Part of a small language model's weights.
Size: 12 layers, width 256, 4 heads of 64, MLP 1280 tanh GELU, vocabulary 4096, 12.4M parameters.
Architecture: LayerNorm before each block, learned positions, biases, tied embeddings.
Training: a variant of Adam for these matrices, 407M tokens, 6858 steps.
MLP neurons of a small language model. Each row is named by its layer, matrix (up: input weights; down: output weights) and neuron, and shows model dimensions 0-255. Each number is 500 + 50 x the weight over its row's rms, rounded and kept within 0 to 999. Numbers have three digits each.
After each neuron's rows, "fires on" lists the tokens most often at its 100 highest values on Wikipedia text that the model never trained on. A number after a token or word is its count.

L5.up791:459425569577426481441383572520477430501490418534559505522493515452553413536488496533410476459482496511437459507530501584547507499475432542492539561586516448432487546447472484520497559480478481586504465470493500552437468587516538510505481584568539524514490570533492423432448612445548464521485526482508564474501487504468479551438474557528437410508545473423579473468523563528482544559467470507480517556465452460556459455466463456423394451485509468446538505461413504552527638478603547578481487517501418381540514465495490540467648558549509492583546443399523488529558515459437536602505489497478522473554475602444507605419432412494506558523453505549417484436451384555553505478498521536493532452465589470462466525512533505505405520502455467494434466518587617435467518489470486
L5.down791:474556423474493600337544461540484529562506468557476493471483494472480509525453520597479538474534573437500566507473529487490568422520424448547455508540473470428565532515524592516528433452506413518550553447434392463526521475540486452460559480525529422540475466504551406420537473431564438386431560461517487500512439409538500530517433531446416493500573583597506554490472497498508514443505504475492467475417570475446447527427518486541521512505461512473412558449463476596553469540413471406538510370469562545590483415495513536548530498470498493542466505479532422546512504566513502539550546396490478491490570489539455517441531505569563409538542574469466477446428604528503501433467448530425504485396464396530565505486455414466464461439498520526421414520505568444454543544514576
fires on: "\n\n" 18, " '" 13, " \"" 9, " un" 8, "[" 8, " “" 7

L2.up503:514651565469529558580458485559459507472550514519526605544593432484473427532622454457467551511530475559526437538529488588507595534523516506505527470523511661462504515487555530472416529518520523464514429504548515509505484580481520463441499462519520478383452560409478465492618538451473533456448471425446465419613505499474511604493473500525416537505547491541585474494493516498570538543514460461553475500517494508529480411533433617402476535535560420479422465492403502458457478502595520498533430465556451501576474541518437501604434497527501510528536494598550498590501516561522499434426464486531486541468530495509561394550422578428508478420527530498492472420555538526497544520522454491473412553615480494482536500556507508536526449438480538518468485543429441432455398553511457
L2.down503:423432485507537476518500374581431515476447462473479451501460546471510497453459474369490455448474431431410468503514547490458470467449490439445448501449516547487463540551426556522478579507535461522492527537510554533446438573568552536508489453472530584429529540490482483508526464503491492510593487501529483521479390614448457517467531421530476411566471479493450541470531534497437558490607434577532503458531600486538478459510532496563528450564491504550529585445516425541617541477503462487466547561442594549479534502466534417450449536595535505495584607459475517489581563396535506444449542478497399483414486497499469461490531537535499426525421606634488480444539526510498453449464463572396459474500520549441511420461520489598524481619529524391429529465537500545567476487428460
fires on: " is" 44, " " 12, " was" 7, " used" 5

L2.up1098:484479512471530461509505459561422511520429419562570536495575553504483477575452492462545481537365504543496359407478510463532534459508486484516569535522513468521469562540510532551454448523515504555568354528498442480470528524436505440499468517460560381448584465425481500419449548392536507545495497518447516518566570594499493444550407541426457486353570502549531532551497466474542574488486504535531462486495464518586448465463445562479462524526399474482502465542613466554596472485547481492476491470566473520539478491459481550589472496491594522529503510480526528492508480536456522460479410457548409533450400479537414595451408477566587407501538495494531529593433580402446504520535510439557486521438471484459479508549524525566494503511478536419398523500504592486462567439419446
L2.down1098:448505506550459486514552389482545554628475484579495477529533582457437488609536467499441509538547425522509507562554566534513444517418438485484485542524425540392540492605514460605628419537531549552562541618537471454534490553460543481573522525465426485475493517525562474492501498483491465467457515578488399468450488499490524475481520461544479527556563502374432428489457472547480542488597526537452454449399503531457534504596558568506508454510483440547497511459538546527525418509555499515502495469447499596460404496462566479508500555507535541505519451512493501525551629469547540517441428503548509466599459479525520529485459531488426431447479489343468440532449471437520473560450447334557386538561532514566467488465461495500471484581537503451530489460488463514391469487496552
fires on: " s" 54, " v" 17, " sp" 11, " f" 11, " the s" 7

L9.up483:489425543598555416424522517586452473427478507487492525441478540556456486457480499479459478490492523442562444512580436559403424542511535465493475470456568466553470527546490502468452531450537538504458329476454515549550524486606532507517512539531560538442461479554495511453515473527579475519491564509545507561586469568477542491536519525502489533552546512533527557504511548522525540521509397413508435530567607529441499464514436387451488518447515558450497399508468576511492504523471560372570628535467512491466570452544470414506530495566445480462422494598419503495528515597518497562401523504455504457444548563532454619422512492450499509415497467572477534569519474470515475424459544557394439528445544392494515554539556457513609590455487452460470550441502498563477532486398515
L9.down483:515549526552533466454490489410496581464549483456483484489548511538552467532434512505410412595500569591498581582420462481462456417539505483558564478450549497476538523557490488545452499505468469475429540472498505439492515506512476502591492437534523556519519471368522461598491563536525334533573526576537502471566467503443514527559432531417499415437478447471469513532513490508480525524473486605456509539590581674448451462459490523547533547456532427537536508470408528429563475392546539464572467498510508391513451556471413522503443435462508558460504494479538526450414514486515549591464491498591403432485584460558438480495456449585488551609501536528524472489521552527426577444497505547556420509553459448550474531451523517462468514530450511557455524468460477540481439485545613
fires on: "ad" 20, "ay" 8, "an" 7, "ut" 6, "am" 6, "overn" 5

L5.up148:450601580551490500531511384438529506501480540541463523423448444470491584495528535459455515486533515617481487462496497466480537500548557545535463455469489515538461608572506497436434493510497572529495482494524505496413425550482531471468489371507484563511634477463462463559487607401488540460518505493531667473495522463540553511460495565480501396556460528495513535627576491446556459546518391487412541496491476493550483420544613547435537526467572468443461516423432464424495415536476542538452447472514524451510444523488476480495519449500452588467589502514527372387570530525506501512462553501521565452496461457460462553487423550489476491542559370512569535512456516562534401407497495470443420542474478564520477458533528478573520450529529444466516450502481555469449574475431432
L5.down148:558485502409492420419527495550438591443578587485569560562529498493488556458473572514474469523542548487508500552525584480529477383471491442555589440530511490475485477559514464484516530521455537503503492445505529392432584431558549487545521503483425495453455533568528441584535512438514481470485560480617496490542520503425468510407559461439557394443625596529560499468557495572452512486509557445583592504548528496538499543479389506569515462549521453544554486516528410560466437513531501576430439452479520496455519477477546516440469528419493540489564492475510468541549600514479512500470423492537520501516494410482496498537572642552491467499501427477463473439533556459572456533491467435484472644662490575382440489514505451496465504429458492477474492415487512485505457521576566
fires on: " h" 46, " H" 21, ", " 17, ", H" 10

L2.up124:479525479532382488516496505473540497521496418538548526483436643436414408556567523445491393469546571551506501495477496506565541457504522554515527534405511515582517464539431528543489574451451450521501549474470408476538468532473567506447524477486471582470463517465379542581597397492505428487488536507431558460587519559545505438470433518522508584539536521481538509455546463503520532551433473569413536510465561528505527447493503451445540490460447485567459486464445523430542422511564495461582422556534405494470533323412465500463382500474573556451448460489528492423542558582439517450553583412514560517492452482526435512510516477480483580403540474556536449561512486552384474461525520472472520473467494562473602578499480558518449496497554430469488505490511430528495481467402442
L2.down124:413500446518486490516463524578485639465440482563536549492553529440586473465546517462533586576520482471483611526467596516497428476508466556524540499521525538421407479477539567514515557502522571524495488509472401440445473517584565571527405514495476527581491485455419581532566518454509455435491581483448455535469559565491453539514508532394506507644552512504501474480563454443469470502509502501479530519495473480478428543430541518475477532428539448532433537532507466529526461460518496492527507514596432471525538572467506536485507436514483470577532426552507447461318563495436480441432524442547551481514555491620517500513398548390566531539412448467516490528428393467475508430565585447491560405489430452452500475413487476538415497486554410488427489468502489509576532497439568
fires on: " conc" 14, " imp" 12, " exp" 10, " ren" 7, " disc" 7, " ent" 6

L9.up6:428570505519517464557477532536520558531513466495523515499424473469555455437529426464494477529433402457592437516523467526511527494490523562425564433533453487556499490446583496432496675478533496455493490429523475441570468486530597389349550419492429571539473516639493568557506549502497549459474522441427521482550536498476576486434535491492451493515536540448437563467589499495522473597496473570529505595426440478561484443504584467414470429596525489509474403457505547581426448432508475440526503582547497537498504468453415582466535553496469481479462463524438491550554556499437541519492496395568513553460528515551462546526523530467535426480542465547518474444511446500449526521482611565514434502455410494501600510562492486543517545460539461625465509518459524438408553454488471
L9.down6:564490448551443457497507548518593494553499519481444534456533569550426583451473502396570555477444485499450508423528524491467562560478585518571519508625517530441519526477467533446497511593447484384549421490472467574473466536416417520477573434454471512548554507552550568513581582464465523440560546491520473545508521447518562622539524496561540525530456474526470515567397589440492405457519526484409541518386512531498462539415584578574425504549406479450522539470490435468505385448487496446446469455420499470504459440502512466494475464506448445619563439447532581512430480446478505527543509590545500470495516527520509505526440459507472452538501477504466589508510423431422495512533465551505429557563479529504441537488582499474473470583485541389514443474526435526494613557583495
fires on: " disc" 16, " vol" 10, " cons" 9, " comp" 8, " ass" 7

L2.up557:495580540485429463446506421446528483448547562587557444457622522426434527430488454516525481482519482513550480555506449601578446477537487535559439562510486468570478514418499469497409472505465494508487474482473431464451472493578553474533515443610500528458535454438503448431480429399450561518521478501466538489480554561518502447481468546496394580494542446598559557547526550557523414448565515511423511519494454437548511536526503577432526471521529543485489588473486505427448516609528463482482516548515487477578385461453520556577567511397549580465460504492503491491553466551412527414582457508524470590495438452455511533485459518487473390452617500508493500508564515503459492519510481436503504502462541427442413455499430475584546577460513416533607373589597523530449528440471444
L2.down557:431492523532581519524469466462516505557452510503503465424396540600487574587471495492549451441588449469478599526474472559473479587626501507387465532514503461557433474542545611580372533455456366480501418457450431459505422501518487452516464487498475402533516504528518478512487491385557442502499569474446532507503487513519531476467546517459488479520537422488444530562436560578513530460530550508514579536570567507517474573479523553486468559482532442487480452523524536510459444526545518504471496462464533532568496516585480505551421482459492541452449466491510447482378532466525439529518492556454516595596601558449532515642430534440540480501482437510515485564526479503467474506542609547515524514585594519517511457536439562409448434461546350413531494500547432577504465455551513
fires on: " |" 37, ";" 34, ", and" 26

L5.up1192:527653576559497517465397493598495427512547444496500501499438479483502479429562551538428471535452514519479485468565563544545575387474449487571539421507559472432462545457527477473463474558526525534502494540481363573445442503467539554454560421506468501492517588535541583468518506521485504572494483501566619484517536563487488449548468512499541508604552609497487580530518542571467484583583530467451591519440545428497416532441533597512449480468426501500561509532550482449531477505472340471522526515477458442469448485533482514490482506508607475438517491489446531488448456485498514429553465417452461437418484482582632534540507485466490460438519548522456528470472526585540540431572395472549566529497521533513455475505585506584483437491492439458433484542502494421369445517529517
L5.down1192:509463455458521590439483523610509484487566490532516593440463448453514532482558515565487433497523525487548598518521537543476498502525499500504463504512510532459503456573464498503532489454430511576512536465499569578583564481556437493564497425476501462514576546566432418481556394403543531547473477504527517455592547393461527463387436517468583552546485556498517351478572464514459501551497548483539401529315523465462440447556493402483492464501490508403532484532422458590619515514451537559512481539503478459484605478504535409537441508498637523518558459576524479505488497483562455585534469528463570493577551508507444486452524525458467487472483444461564526392513470572444430541429522480501537535472471425497514396559457457516480470522544553505447501475494451509534403594505473
fires on: " " 44, " p" 17, "ing " 7, "[" 7, " $" 6

L2.up170:498520537502487457419333565484500546478522476550607380511508551462458520523475497474481502512456498425575453501531513473514501583523434573465431498516521521541477531508549576523503561478512481390598532447507522528552525524453493614430561463466517511570500519539506453479613483505485436476477619515530557480572515550434524536433504500464396474443519543453548466415534489529535500518506565472534550470562563553522481573468542513481457474495454464541556415523502418449536471406587508535527470486451523548469444468539478536558581550388508596583514488476546516514541505442399404622493381448485481456444451521494440557443467548488517510464505535498411475523593539461546568548449498527397544525448507473471582473446490420574559518407557497496481495565438518486514355496501544
L2.down170:602511514466518518488507473502401510490510501512427485492531510578499472511411402461503532496458521446563524460569538509477471514585472494468508551473474558561464571421461468530431516524491504467522457538449541548637615552453463523382488431463508429515508541525551544508526463515496475547497627539550516460503597474409537493439462484522472497623562422517436557493561535458496527388545464504474506495562504564424506554428398492499501461480537453544515412521527486543596528449513534474484534547543453591546505520440499507489569594525489510400512588549547436453468380481516503556471538534590530501441486420409561458456466356478536426425490468437537479504579464413491466474543515440527499467491487388583519512467440444436527406495553470576486518486455462510432492459482392
fires on: " st" 38, " rest" 9, " ret" 7, " hig" 5, " power" 5, " second" 4

L8.up842:487541490568541420490553549530493515486528540600559503479442461467536483441527451495489521475523510567564523520574530384474457455475551531496474516549549542437467589559544455460478535517529494472507554486495439502470545525509488513522463437598560640458561515562453502404457453418414507538566599420532530539538477466519514470511437569498437515583475522522459424547467475535440432517499456573496438490523526410534516442399551496501535555477540440562529362435540482500435489487545467509414535510489406552559556578508416535555400499553482569488524464497528439484544490549522531441384516374451557489581605601447508515505605434436491543407440506447395506432485434456523433469549531488478451443496410530478562500579457466484509498459554565531528434468514532544490541536457446
L8.down842:577512435485534453537534485460397442517512396480490482464386480572490521474514491501510496519463504448524406549456538431517531501410560452484479390557530458569502530502514487525569483451432413537525480471533564448419505506581591479549544500531428497445569581511572543588546466522547562492472425424420521481447470472562421565473525473486475521465474455543403510528490466455557567542447476475434483499418435518527562461520480441468510598451538575541503486552528483597481559518489551463479483498548567426674444483551562587555486520531506486502634598531476467592498481417475455520506453572444478551507477604542480508529408443455486510531485519533597437562414468462511432472516517640528505573549488559480467526519474582467548479504533443456464542482506445433464522563455501
fires on: " with" 38, " to" 12, " such as" 11, " for" 9, " by" 7, " " 7

L8.up1154:562525511639577518494448468437453520544474486563555571453428509596476517498595447538431495492487467485511487494503499495559553569551517550475484499506553540505381557587443519484548497513457493558614523494536477570473519568493452522429465493478455510460498457475528487542558441515533504561433530420494559444502605504480597500576458510515475501486395510549564446455537532472531422518459498487451500473499435634499479473494437415555533612480490455564463438424474554425467562506458554521506566481496595566413522428587489518508511600534461467503432582493486414462519491550443530524516448582526509478386513422561465527519358526389459440487510460480466473483497375547481557499489498458555547432521585496485470524503519417466548447426536592502454605494492487478530491419492435
L8.down1154:572465400488526521494486419486426531374510449547460556448372497558365494469433603432521471525474489541457445453441486525488496534506578528531386472576494557510484615497515467448522528426520515483520483457430524474554470514567493489477454469524536504422520450452523522558493519480468513481584540466589508447502516486408547542397510519480609515590554493527401478582503468486500486464555492459499496510565428531445520451484480508413597576501474492455565460613492616470553539507584482431526515588563530468513475453537632514523445579447494556485523515574400516578468490485578476467447602535481511523524532479511477507449491411537521472526509490474509524487509575575493509527508549413422499479501562598434489519551475458461383524462494525516464570475508515508588494623514439
fires on: " Ukr" 13, "ak" 13, " m" 10, " M" 10, "% |" 8, " on the" 7

L9.up494:431557519524510501497468532530490561409489354494492529434508524491509439569507476488473501452406525566463476441484553492463517493492453520484547562529495497485573550443452599468489543541584485519487458400434449471509398565542485490533571511467479506520524445503508502497494631495460555488453451485522554536514503562466672574444520471514505575503534547497472558538543548441485482526499530485429564555495484518504548467518550448499556484577539430438487400524407449527478494451524510498579431536523499558493439552550527471540476556561503437475474531539448550520622532409527558423533571439495480461495539520551488467412588475450460490417510542490463429458506508454584461554601596483464422378531533438440510562509481493464426583482389440577485545507427502528370573588434557
L9.down494:541513481471436462516530372546538458507521378507468445593589518391540453445492476438540510487444565478566525480495541445533550457566596489538416459478492431517522541520499520563522595488533586433486524515499592424542557522525540524459460447483471433505436547487558555434503503564472481555540533390419549531403507506472510461495457473488517505520405525489551478488494543597406549452502489439516608518517455529477499565500504531489489641424520456438488424516489489546418525496438515554470512506497553456556504621493354528579469503496463517486462472500506454458515554435412505488537531553540541479516541424546458556488579549505627530507473489526528496446499509522471571457451451494535566526497560587529547458451548575597530370450545475474529612525469567520528581417513453
fires on: " of the" 15, " st" 14, "c" 10, "St" 7, " (R" 4, "G" 4

L6.up441:515521515554486437555568450497504517486563415533550523437506462515439406457503502493471487614460403553525552533543593494512562553531500489466574515408399520448531584505454541514399503450558514454529454415488389473472540469446437492515431437462494517460445520506454541474492553527489514457420405493542568532500592578526462553524418560533498536428519547467527465501551459396490502461533566555584464391517503465501516407421553455435453401511391565461534509588435460543510435401521465540481477470545432526526545463484475498467537387571492522535539539609517607505530478451483485549460499385488483508503479511455583379467443532491443400556464588510492570491444505532491487547522492554477477405501457559478464532606435570516509529418499488509494461513487542565481497460440502
L6.down441:566443444537558412507537446462419501489504427455361516549464421490538502474409482467548466376483438531410506444520543517437444501495521518537494526516464540481476473563530566541478462559493486507496406565523510549485491441525495551532598598489498445464570481488560510494588558495493483632596564461577464524497521554432426506493520489575510481565505581403507446440550617490557540535493455531496578537557557509490515577465479531505485470476570447525486454500497515518562492482467427543492517510509590526406495543582505497503381500538558464512450587522538437462424462520500461449530546478457517557575528458471552461476514543519463617447527462511427496500543621475479399433515526517450561477358502466451511467423510449542512493608500562476465437457500405454546548548577412
fires on: ", " 21, "." 12, "ill" 10, " " 7, "r." 5

L9.up424:421512383550573497528538425503507555455463439452523619504479506511437401434592450456462509559493471544548455501592575429507527449545481412584457508456580582552554446439480432464487474552506518553509485400527481467534475527413478370591625458556485545407569449489469563461502552449493524503519523446602576495545471518477480484503476530460476509477464523592496531578481556457416490535526445492504512436490525473499493535448512525445485572460456547559562444444461513546457502577441527510448491486556529551523546493534508509493482447479503470499379507523542548498504600484484560413491532375451570576621560537552444519473545531410538460511395526518507478476446492543481533353436494439516499499517555525436465542577465540568508597482514432514507542495530524481464480474594465
L9.down424:510551486496530429506490473493534457484529539533482470460463543444396474418566473482439491458507458471532434591528518518453549521453527562464523534515519507516460544620558551466479469402546474568500558512498427549623649472553540456512624455494531552540472557472553541530477523486484558448521537483408499539509480439359501510488449457485493464563434415473451547524486496467559554442477500565472429539477519480549517388446538552388506450661470437546393402525505419517495502507518530527441546464529554478621508506490449412504482552498449520517563545505575411571519509555505396438514491512573512509504432481557484555476519516556514473514470457479430484648479459496496502505484529489486512475543500431360449565425415507521446539460526526537432460586498496433493562532490471
fires on: " for" 38, " to" 24, " on" 17, " by" 5

L2.up463:482500525506371504509492427532524415513541487481521444462636521410534508491537523499456529510436499480516513472510429550578497446560537501518578517580510478507478459490454497447477558496549518473503538445556399490570467527503545510467530540643523539496496451447480422405525513475387486458553568497435568485532566483607538448540493466527445432564508462495583500571601515496451417496506421487502583522461507510565516435429435483446537483479521528515490609508423464514470475512508518474505453493350483526533510505578524500568506529480562486522356437531426587445650465531488528442540479476542454550519507468432493511480535459481428417487536445590561366497522499533550525550444395506485512516458527509494482506523494388457523586545582467492558446598567427472486497426439500
L2.down463:482520458518468468501544460442521447471479484537492348532494524553576579502562544487486459523565462383504452494534432523507561500569558487474450468480579527554493579531514515443493521445442537574364534421551473532517308481481484539540477500475484476420499525484528473514500601466463493407477566543545519459441519569553461481429493475507564494502566522477506607446453475545433484497513540532520533571405579378450482455556467471549565513482503499523447617520584514559500479503558451491508496395481583382543399396550498444601516535462447473459565630543552526469509458459450514497504506537477509520500506556418466465578512474508582514544512527473558511502513488462488443514526577524457535523530541511392559509457522495493497533487460447428439474530564519511400437539590585
fires on: ", and" 61, ", but" 13, ";" 8, ":" 5, ", and the" 4

L2.up1274:472486546567404494476462539636489529401519445462521597567480389506499444451514565416547475443459523506527525477528518570515531462490487427490490434510489548458508482414467466585460545498510509539490559511520464619414437581583567504517503476584521417479422477414508514464409559446553463477503504518507494429520524418494565482501442483557526536476524465581510432513638461548468526601549497478508644478535498448489436480505496562502497476505429502527460521539433478588526460555411472574456479477552481434489533495507492543534552439467512454510508489417477552396532552552470508590531562481481434569535516593529445459550476524471507550518532483482513511494446471558520503545562415369511585409458492453450449480424582454592491562496489428538510528594549472553549576572475435
L2.down1274:465456600517539457428454460527475469481651566480502564566472454476433534466567513507431503552476522436579576555543521462446520504528463501461501460529477406405500425452494436549528448602543450568511507490519394513455489530528489485415516521453487440576424572499429485502503549542502483500540416457490503573496535412582483490490355421470526461511565493602478521467524499463551467523439471515483469493516517562549447513433561540512463442483483488503575557509464501486477482464544477578613393549567615510499557467501469458466389537466507610538432558426509516491450472513548441509589504391534382460530564466541446446486523453568480413499490470520442587520474585481503438498512507602540484496515474476374511478526533420521517592513473485464400444496463551492547497469559497
fires on: "\n" 23, "\n\n" 11, " '" 10, ": \"" 8

L2.up158:586562549480505448553418503502553526428450486491574469491579559538464558520538460590492587462533543650546535501505567608566490431499475519601478516525496510568515556604506487432477467518462514503485430551407550526434481468472530493475525419432472406515648569481507523500473551467399501507497516535521472493508550457478517471466479545459453463486428515610552571473552472457474511556479507467494523569497506531559498493470460480477572495460445494550460591465514459515541447551568469492432614498412521495567555403523502476539570537500524445535497598458523432475504515429542498486542460457421469583461545552451526502531447517521439499458480511539499477466532538390451472483623478472482490482402473460472460533558564465619490438485542688419449425451556527498562467513544475
L2.down158:414470462538516539459413395525443562516577524541492478509490491440528549553533451432505467561547543477528520530542451422460445543479476522395408487533398529583451480461461505600585516484474458490547471544396516486547603434472513503448507429504561485636534496609526527563396481533446515537467514570570543455423469484540500482488478492534598531609462428391454470438498524555515481482484572451542468498501455475513484517581494603447493384508565451507498465513462480516503405471513495499500439474545537416466475503492366487455507571492610604437566461475513558525438531545488423507513548464493454560499497422444525584542501523497526514488448517463385542492591538535638448526487528468424501554436488504495462537424476545447535530465428492510502520568523489531506452434459442
fires on: "ers" 95

L5.up1000:496651608555487469527456446510478501463535462486481526460546431513479493574483430443426504544466482494548413514501484501471548426478528530527515566450569541541435512548416625472503602547506487538538534505470479475499482443500474478519527483519427494571516482510476544517423454471477538467504461521516544484398607474417526432495547504582478528500500534505522515431482534489510532530420491489537515589564500481543548578537511463444548513483429544468451467469504511441534575527633488468460486466553477452479476389545527497401493523493548551503480591395472425487577556625486454458525473513469497502421541554507494457460477421415449521472490476513428514455366529590463591448416488419557488492402521461555453597519557497609431584426541531503468606453440511539439558396559466
L5.down1000:547565536572503571501479507529385550521545562459480522378507582555464405521483590502410547491511513556551482435480427562381555434531462580568552525451549481540412547473530564503475557481543443505511469494469511475412532589472556414486521484475557529516426467477483520357506500388585537552577507554545495424440444470483572409509465437527498447522494466510478521509470413571482494511438457531449421474573538499471497526494513551451572502510452538471542553548545481488501563504523481492507429486428616538521477449579569500376473521447508498491439569586512502521494496499571422549514524453549522557509507530437520510441473528480450468521569444575402495426455511468481552504530499507530454495464400547498552547486531455446489371479527536501462551452522560377478469450631446
fires on: " m" 68, " | M" 15, " M" 4

L5.up758:579516542463587424571406467551521534554484581509477516471442503522550466546587440438537522435516445468493489490514513566404485452521479551506575500488445584543528469400509418532456460462554516413514487402573460546517532487493553453413471571432526558496445499539537491543542476454446485445518478384531611420597567442553553531520472491449474560592490477515517533469540506575526510589551494456500610531422526479439495392536541495587486523531460448551466467444394409490515440451516484562527485559442455476509551483468478573487478517379519454478441535475387444468488556508451475485494471476492490507622527542490459471601501530520583470481516469568572491496438446532469525502487504461519489478472554598436530509511532517540468557565594512583456505469535575416395556539389469
L5.down758:518525506538432531573476479474520533500543537421599558484530539523420497561491536547536543532567468545560455519452560486488488458596569542418487431461527526471470452523561512448454548545503570455541613490512429516531516458582499518544489407465494494549427474477490503492664441564526510440554530510342516494501584421465534520555487508503464450465489494505475510473512545496563566509515469538541491495405487513517507514462556554522517582423574477548551494549480574463440505481386568549495452596532420499473573573437472467523526446490497485435455494524569471470521555507474501550462555481487394450492515519565520414444522553565530535515446458319513585503432479447507509512536582502493511507490552556502348522484486597553498453486556457434461427571512536491328518487442478
fires on: " disc" 17, " cons" 16, " comp" 12, " conc" 12, " music" 7, " ass" 7

L2.up1193:519488571560476477511509508539449500507493506529474594476503488424580538487487546596427564451510581517499554476624601544516537559497475429570533545583483586568459547564503492497487565500510626513510518475429391500438427449426521412548470491537485466476533491585480543468449453486454493492534489482568510471527614500459508457457369466462476572580452485498435517494487486465418503531533405516411411545511451541529551508454506684471487525455493525556526459437535387441508451516563468432384613422503494452501596547471454551544555513528505482476576434546550519487494535557452542470511530468519417511427504516593575504498504461537519536435491555508483517505415519475548454436457442571558491476484540486429445446528487492600448532515488602431481580557468472464515497506487513
L2.down1193:458458501558506536504487515490412528626527524521552524458461387481501513599408556561432478558471479455460507472547474523556454506422430564488517530532520440522555503478513517443485438485493428455481571472535465465572536493579492487420483467455475565555600501448517448480516526530521480566458480555449502554472463539426571506514498493465506510586583520385488497448515489462565591428522452521500437593417493498502452514558513486417459452500474580488511552555457521519452486505419511599435381564491469648497491562559557518481475439536538512546526457550433473619530467533552530528510461474440586487493516573452442536419532564453465612503497609415448532425597441505520464451497521428518447545511455560443485592563478532473549586521511509461476390408562492414516473510453544
fires on: " " 19, " =" 9, " and" 9, " (" 9, "ing " 6, " and " 6

L2.up851:597450489509515507474516500485522499388413503585501478578474619431452505506517467495507523432493530550505472538413517471480512457505490551486605498514524455591468502454546511444516546565487493550521464396469500572493492559568598541479506545544544575465493529448488525454475469521477457577485500458533499551488425459484451530410420445464468538486511558610530510497409605542599433575533365543372504379530568550503502491521452506535473475497536572440482529523506571466446427525508532463451460538447430539560531502531543521416560406552463516567449563430487401506451633531456519502545447535536542601500517539516411579481568572475448532459467503516515457490509451469464468529604453466422519491510533460502475502444555455479454509486555590547470365544421561458515463440510480
L2.down851:490539575573416579490465407474460470498523555467508459421498537515542443461348505488458458523423408460566557556578518513517528452489461433541476433618536581468520477582539468564479540504475415514469387529417581425466417584495480514580472446503613567582407537546491531472476502536535506482525472553518525561519459507506523472502449516462525537619459467512532506532533460517509514449433458523468438532523530438493479567482468543447529544564443528497516467416600459489507570592545447520481505522461537484465461541525559583434446472538506517488539524492491481507490443410454551472489441566479479552484499420436481531539476402422516489353382446591570525529482555542493467504464506464559493535454536558490532415542509484479478491480481603500395568489596432502561441532475417
fires on: "==" 19, "er" 15, ";" 11, " to be" 11, "\n\n" 7

L8.up741:562550517564535472396438427469609531412463524492554478503552499524449504582494517404478441461442523505559503439496480531534547593423496460508455471580466517563497513533391458448432430521478511517482427481606538427511481497586527444551480506507474491404469476499490564507425550539456475484529566499482481474564567476454462540461548494480511564565502463560534498525351563500528516461569529618515480498413501464484561505423496388439544457431426512528470522501586495614514453540485600516521518561397491535414455506455556542470464512556587464468569513460478407493573450564464515539482490481490502461539504506430477511414449608440502561553534587505535490500522475430604483573399452468470432443496489572463555518551442404440551545499445527520429500523492518455470562445461438
L8.down741:512578481562479543523412540425418476500553492411418504482444522511512519492465497500472456464474421507560545473468499464620622528566490539496558453464451575584501555581560467558477470548508605557460512558465461462460464464507494460535525358592553501482383456511510536561494573568561464479525465524465391517523523569465494529486541533537554558488494451542495503469481518493432560525538568554479495476512426546515554599453563520494397513513456449503502502603486511605511504461460430529511468556561522525502536521581574550458564580431443462588500535501481545491498435496435558518487548497607381476440466385533509491531451354475468479491570474522450449469539453425501492478562465558465555498457496564591494561454507551547479500546530522535447511422538527458528475372545586
fires on: "ov" 33, " United States" 7, " Virgin" 6, "°W" 5, " Thomas" 4

L2.up376:432569419530545443638433543496467490686519536499458502554536460517491523559500492561467496437548479516552475548554527489555463505578472577511577501415632388589489468626515506453560415485466588530485494482424487545577458511459478505508405435423429455526541545421427473488455521460524495439485565554536590512429621428519546524512519495508426551384534509576624587492518511548512435458475554521565449448564458482563453482489431534481511556437508470482419496489502460472467487564525495523492555477580491446521488464452566455528524526568534466528535589527437492471576521470569555492499487568550459530506487534383512543479489499514482504512444506517472565507482506429489383502547579504550553512604536521491468490428491497507450528499506510425422482551549507539564456499529489
L2.down376:427565514516468421538450577434483475521490505468415459539541435419533524497582459546607446522590570520533455499520434462501387384495520494521475455628535555552502441423548456443477461536539490503454512546432498475599599494418386614539485552501575470576474598482531510471456537520599486554456445585534534471534499574463489461516501498458529409504502429488549448517594425451455566484506459454482560456578478450586466525456461558498571570493534432462430554525494445477502475415511554511476510542468470503449541455580530557476471551531503431480521459455469486495516553465399502448418586511555533506495470535546464424440573509575463514525489572464563582458554498513569484443408537501491542493477470572494436531385579511390533453497511515500498502476564528498537556457518559
fires on: "ers" 40, "ation" 27, "ia" 14, "es" 6, "o" 6, "er" 5

L9.up152:532584447519546413598437456494490485458539478600485479454509459523499478488563438513442521519541490547533466480489441593515537433463496633550521496559465622504534550498490510498474446552472572494564466491500466550522410509480549478594495379495433512518493452497431554499539536467433554458575538512514431487535559495490508473504468513567489521492441574599551451571502476495538511521525517499544489548471490545474512465385418417478545424465412482427526508456501530578423452525525516408483475535496565494524448417421483493551567480506582507504505464530528487442609524416485581459534470473477488465436583572384503377509433431372455429544441513492470634431391465523482471463575565510526566436507475538488543601470443503566490479466449528498459405530447555566534518471466466
L9.down152:526497499486419515466434533512506453492510493539610473412484468506500484494482501492497468483451451501470513586456591528469499563433544456523473542464457584552552533549534490491448522502539510461564530503519455547487531562482502453567447464632467504505544581492583559449583577491524498518464502515524417578466567398592504538505575457522500491410512494521477447513522496555499596496517479444543518576515421482536505491634513424462570491533462549560460588508398520578569569574492512553457450464474545447571445492510578430529426464518491574500471586558485519574444447555456438437455577500459436528571512425387509496507546451430509514439529506562438445488558526549561590460504457474518542503503480398703491497477501583573502424582480486438506418529483492467415463502513428
fires on: " " 75, ", " 5, "ing " 5, " of " 4